Weights of a small GPT-style language model, trained from scratch on English Wikipedia.
Size: width 256, MLP 768 SwiGLU, vocabulary 8192.
MLP neurons of a small language model. Each row is named by its layer, matrix (gate and up: input weights) and neuron, and shows model dimensions 144-239. Each number is 200 + 30 x the weight over its row's rms, rounded and kept within 0 to 999. A neuron's up and down rows have the sign that makes its largest values positive.
A block is one neuron, or neurons of one layer that tend to fire together. Before each block is what it responds to, as a language model described it from the Wikipedia text at the highest values.

Temporal sequence prepositions. Words marking time order, such as after, since, before, following and until, often opening a sentence or clause in biographies and histories, plus scattered word-piece noise.
L2.gate292,174,201,215,210,277,157,241,175,145,205,189,192,133,216,202,169,211,256,184,189,187,219,192,184,177,225,175,175,165,204,184,185,217,210,237,182,238,155,205,141,195,168,230,218,218,207,163,218,173,206,208,214,220,201,193,155,163,193,161,265,194,183,204,215,174,160,186,205,216,211,186,169,218,240,217,211,217,221,236,197,205,220,204,201,195,149,198,161,162,217,214,172,211,223,249,245
L2.up292,192,160,148,195,251,190,211,253,197,225,218,228,212,197,197,200,179,160,237,180,137,253,190,247,189,223,205,158,214,196,192,189,221,155,216,172,162,248,161,215,138,205,210,178,255,271,190,178,167,252,250,257,171,243,192,172,167,178,197,218,203,189,168,182,188,166,199,213,174,227,172,222,208,187,154,257,227,176,169,225,153,198,132,231,215,212,182,139,162,211,177,215,172,253,219,192
L2.gate296,179,227,231,180,211,184,196,197,163,195,209,195,259,180,197,182,211,250,194,169,184,212,240,223,180,181,162,244,132,192,161,186,200,197,161,205,175,165,236,235,217,214,196,229,236,251,174,212,191,207,177,190,240,189,197,182,183,220,157,147,202,168,196,153,174,186,209,190,177,160,206,245,215,176,175,164,230,158,213,193,231,225,202,234,181,221,172,134,184,182,158,206,201,233,236,194
L2.up296,146,192,234,178,193,158,260,208,118,161,181,206,220,198,216,163,210,201,203,150,178,213,215,227,183,167,165,200,151,186,180,245,218,177,197,210,130,184,233,199,179,198,188,230,209,215,164,179,197,189,176,273,271,146,167,179,169,202,199,141,191,162,187,175,173,223,205,245,182,165,210,203,249,195,212,153,227,141,227,180,184,236,177,230,178,182,162,122,158,166,158,148,251,250,219,197
L2.gate607,225,239,213,203,212,196,196,177,148,232,185,217,258,207,252,154,133,187,166,215,154,160,208,235,205,216,239,209,185,181,183,220,193,190,206,234,205,172,162,212,249,213,186,213,217,174,249,159,197,233,209,225,181,190,135,262,201,167,257,223,198,241,227,208,162,170,196,138,207,250,176,204,208,235,145,197,243,198,213,166,196,179,177,215,181,165,229,199,162,136,121,188,154,154,206,218
L2.up607,217,200,168,154,224,199,178,212,179,230,167,183,277,296,238,197,182,235,232,213,194,230,210,166,166,219,181,243,172,236,182,233,176,225,183,205,223,199,198,197,248,226,165,165,208,194,197,183,162,227,214,262,168,150,188,263,183,174,261,198,212,231,169,224,188,181,166,197,251,176,175,235,208,207,170,224,199,194,203,235,135,185,193,182,243,204,220,193,186,226,146,156,167,188,190,193
L2.gate689,202,225,251,203,193,201,240,199,185,205,181,168,192,149,192,197,179,169,219,211,180,203,211,175,232,225,172,234,138,174,147,203,159,183,189,239,200,217,172,223,207,223,154,167,212,193,189,218,183,181,216,186,133,179,208,174,217,188,204,198,264,229,186,223,180,208,182,185,228,177,211,205,234,271,218,193,248,209,169,252,162,194,232,219,177,191,209,219,218,213,175,215,162,218,270,216
L2.up689,195,235,282,198,185,190,187,204,154,236,193,257,184,233,158,218,198,210,219,219,190,211,221,180,140,225,143,198,197,137,168,195,227,201,193,208,171,220,215,240,216,175,225,245,176,226,130,177,141,186,188,224,230,175,223,181,236,259,249,252,194,222,140,184,199,217,190,170,145,206,242,226,243,245,201,153,181,218,204,191,204,224,207,157,152,152,237,199,193,203,218,216,183,220,230,281

Vowel-plus-l word fragments. Word pieces such as al, Al, el, il, ol inside or starting names and words (Jal-al-Abad, Al-Khaldiya, Elvis, annihilation), plus table pipes starting rows.
L8.gate443,243,246,197,194,164,180,155,234,209,189,225,193,173,201,194,193,195,211,212,169,217,189,155,239,258,227,240,201,117,151,204,251,153,189,222,243,250,214,215,243,187,186,170,160,210,260,175,191,171,177,229,241,200,142,191,189,196,241,173,172,190,186,148,149,173,200,179,268,226,186,191,246,151,135,193,180,228,210,207,234,192,262,164,198,213,163,227,214,276,232,201,190,237,233,173,150
L8.up443,191,241,161,222,180,212,174,203,266,128,182,171,148,214,199,205,201,212,209,163,201,215,221,187,219,145,167,169,170,182,188,234,200,146,238,195,188,226,217,268,159,231,219,217,227,218,227,189,198,150,247,223,159,208,197,211,157,226,179,191,238,226,234,195,205,125,206,218,290,246,198,172,174,185,212,203,207,215,151,221,216,257,161,211,199,206,148,155,176,196,170,230,165,167,178,186

Word-start fragments and table syntax. Fires on the first piece of a split word (con-demned, ambi-guous, in-mates), on the preposition " in", and on markdown table separator rows and pipes.
L8.gate596,205,202,223,228,237,201,189,231,252,226,217,235,201,199,216,242,185,197,245,205,190,216,170,181,227,248,200,212,232,185,211,175,140,264,230,194,214,263,190,237,167,209,169,197,198,230,225,225,177,215,194,198,183,178,153,198,206,217,202,150,249,212,184,181,204,208,150,176,232,235,220,237,197,216,141,207,143,181,248,200,160,218,168,194,223,214,193,242,205,244,204,214,210,231,182,192
L8.up596,245,255,207,223,215,212,154,185,239,188,240,149,234,240,172,203,203,177,202,184,173,242,184,176,201,188,198,162,179,189,202,156,181,207,231,240,191,250,216,216,195,239,228,178,167,173,237,157,201,215,207,218,207,224,200,241,210,238,176,186,172,212,223,166,169,155,156,205,241,235,184,212,214,209,180,203,240,218,194,178,155,160,187,197,187,211,218,204,184,180,214,196,215,232,230,172

Mid-word fragments "il". Fires on word-internal fragments, mostly "il" inside split words (Bu-il-ding, Ra-il-way, O'Re-il-ly, ce-il-ing), plus stems like Dur-ing, depend-ing.
L2.gate246,182,186,182,285,199,233,226,232,223,143,159,177,250,188,216,224,190,238,217,215,223,197,199,219,254,190,258,203,141,163,199,223,194,194,201,229,175,146,208,174,217,231,262,169,194,209,180,207,161,172,248,211,229,155,234,203,200,226,191,226,222,212,167,212,195,181,168,211,209,212,177,195,262,201,193,192,196,181,188,212,234,275,159,192,199,185,202,190,207,190,187,231,172,182,217,242
L2.up246,157,143,195,217,182,232,203,267,239,170,167,98,233,192,201,179,208,165,252,200,239,214,164,212,201,203,229,240,186,159,219,214,167,180,163,194,224,214,197,176,201,241,207,187,193,206,244,164,194,147,255,177,181,215,224,218,199,132,164,143,215,222,180,192,240,186,181,200,220,198,152,231,217,195,159,198,237,203,201,246,194,213,161,206,158,224,179,214,186,222,198,198,200,156,189,222
L2.gate450,240,206,203,215,223,210,129,211,154,167,202,205,262,221,255,228,209,163,161,224,200,242,249,179,220,177,215,135,228,212,211,157,209,191,189,188,213,229,166,166,208,208,223,207,221,207,205,260,173,197,213,239,189,180,209,260,182,142,207,171,211,197,203,203,193,172,153,164,241,187,205,214,209,195,252,220,227,205,209,145,200,212,183,189,153,186,236,162,197,208,186,186,271,224,241,228
L2.up450,236,169,286,171,204,200,153,201,177,196,142,192,190,218,218,244,205,155,169,188,190,287,239,209,212,258,221,171,230,199,278,215,166,196,194,175,164,180,246,192,179,209,195,184,222,229,181,199,142,199,203,235,185,214,216,172,176,196,152,160,181,228,219,225,196,173,138,198,197,218,227,166,180,218,228,163,230,213,257,151,138,178,177,237,190,187,173,191,218,212,218,213,224,220,235,202
L2.gate598,215,228,195,207,160,255,153,241,221,177,156,203,144,240,225,207,197,192,214,238,159,189,224,236,195,193,246,175,219,194,197,180,164,225,228,234,220,171,168,193,217,224,236,175,190,204,140,168,124,162,203,231,217,232,184,224,182,135,216,212,197,220,193,188,171,170,173,156,174,164,238,177,216,228,209,240,232,203,193,224,216,224,155,195,167,192,159,178,173,186,213,212,187,194,168,213
L2.up598,185,189,215,232,225,219,215,230,192,196,187,215,179,225,210,169,237,211,177,219,226,216,219,206,223,162,182,217,205,199,242,207,217,208,186,205,293,198,210,189,246,228,242,175,219,205,167,155,182,162,220,210,238,199,230,145,196,235,214,243,167,173,194,210,161,179,237,233,182,218,187,220,252,192,213,214,247,199,185,161,199,194,171,139,178,211,180,139,135,181,149,216,190,195,177,232
L2.gate700,154,216,199,191,193,213,190,210,206,183,156,210,144,164,194,199,207,217,166,155,148,206,165,214,145,155,159,178,229,198,190,206,198,286,178,216,212,199,223,214,190,120,269,234,228,211,176,196,221,161,204,265,211,142,210,163,197,229,122,184,199,212,220,191,171,193,163,207,155,143,261,170,212,156,204,200,220,193,213,156,218,250,199,225,198,224,208,156,175,167,174,208,192,208,190,232
L2.up700,183,208,225,169,227,241,213,212,172,220,208,168,196,176,149,222,157,186,164,240,171,158,161,189,219,197,180,176,186,224,209,185,208,203,204,236,235,268,135,239,183,215,210,157,229,227,213,211,191,183,171,226,199,217,179,180,159,186,171,208,195,254,259,191,166,194,188,203,193,157,237,187,215,219,238,201,260,249,192,226,233,244,234,180,206,192,214,184,208,202,143,193,204,204,191,232

Markdown table separator rows. Fires mainly on the dashed |---|---| header-separator cells of Wikipedia tables listing results, elections and records; weaker on scattered prose tokens.
L7.gate249,171,209,160,194,210,193,212,257,208,212,203,170,202,166,196,221,130,218,200,174,215,232,199,217,171,160,223,184,220,209,215,214,226,165,152,216,255,160,197,212,190,169,196,170,181,143,162,171,170,224,193,148,263,245,201,174,164,220,190,250,185,175,193,145,180,196,202,213,247,177,212,206,225,168,197,189,193,220,183,144,172,189,125,157,174,225,264,192,188,216,234,155,255,174,166,261
L7.up249,173,209,228,222,196,212,220,175,244,252,237,202,210,185,197,206,184,269,169,216,236,196,186,172,207,192,176,166,241,219,183,215,214,184,168,237,179,169,265,205,216,209,243,260,195,201,196,151,153,149,226,130,223,211,187,125,180,194,211,191,224,194,201,177,176,166,201,170,199,217,198,162,175,183,197,202,226,245,192,212,214,201,181,187,189,214,174,215,205,186,216,144,232,163,163,218
L7.gate501,132,156,202,222,218,212,182,209,231,273,194,176,250,249,197,203,241,182,178,150,208,197,200,206,211,205,168,223,177,211,182,240,202,216,234,177,194,198,264,243,207,300,201,205,129,212,188,224,200,140,204,227,216,200,174,202,122,214,190,178,214,213,227,217,166,141,220,239,166,195,208,210,199,184,246,264,222,171,162,207,238,172,160,177,223,204,223,197,154,223,224,252,239,209,127,192
L7.up501,197,186,190,220,233,229,161,229,185,214,182,226,180,214,219,245,180,226,188,224,244,139,247,199,223,178,169,212,200,220,211,203,171,171,153,233,192,221,244,216,225,234,200,187,199,235,202,172,204,209,199,203,206,175,134,155,191,187,161,246,216,158,221,195,222,238,216,180,170,170,177,184,194,139,164,251,178,178,227,134,185,227,188,207,188,225,229,202,157,205,161,207,223,211,170,225
L7.gate644,202,238,184,194,153,172,223,248,285,231,169,193,179,193,210,164,168,164,185,180,197,181,178,218,192,186,215,210,115,235,174,234,177,244,212,173,217,210,222,219,195,242,173,245,223,163,204,267,264,219,230,215,196,238,195,263,189,199,236,213,205,219,163,180,224,250,224,166,198,235,217,239,197,235,154,176,144,220,208,204,200,179,134,187,187,187,223,184,200,203,214,217,190,213,225,231
L7.up644,213,260,161,173,207,119,189,201,204,229,251,211,144,213,218,221,163,164,173,161,219,197,179,210,187,202,174,192,200,202,228,189,168,181,224,148,186,180,176,260,249,209,189,204,225,212,183,159,256,163,121,200,204,261,180,216,212,192,145,186,197,203,176,198,215,182,217,168,246,175,229,208,170,243,215,156,189,229,190,181,195,156,208,187,220,208,200,196,162,194,172,176,211,190,230,176
L7.gate767,260,216,168,205,279,171,204,190,178,162,129,195,254,225,135,240,203,195,239,263,174,172,202,154,169,195,193,204,109,246,247,202,213,189,190,236,191,235,223,244,180,238,210,161,193,146,202,200,174,183,201,279,247,170,139,202,236,243,172,191,227,185,224,202,156,258,176,219,205,219,241,199,248,191,232,170,171,183,165,167,145,243,208,185,153,193,228,169,172,173,185,202,153,177,174,234
L7.up767,175,182,178,240,222,230,206,209,232,193,244,200,208,253,186,188,220,197,110,224,202,239,181,168,172,182,220,233,247,221,202,219,217,250,195,187,206,200,158,274,167,215,187,221,178,204,244,185,199,204,246,150,194,179,202,214,262,216,149,228,223,187,243,195,215,191,198,193,222,193,191,182,263,195,208,183,223,184,205,156,219,238,217,253,193,217,241,187,230,182,191,194,167,234,154,239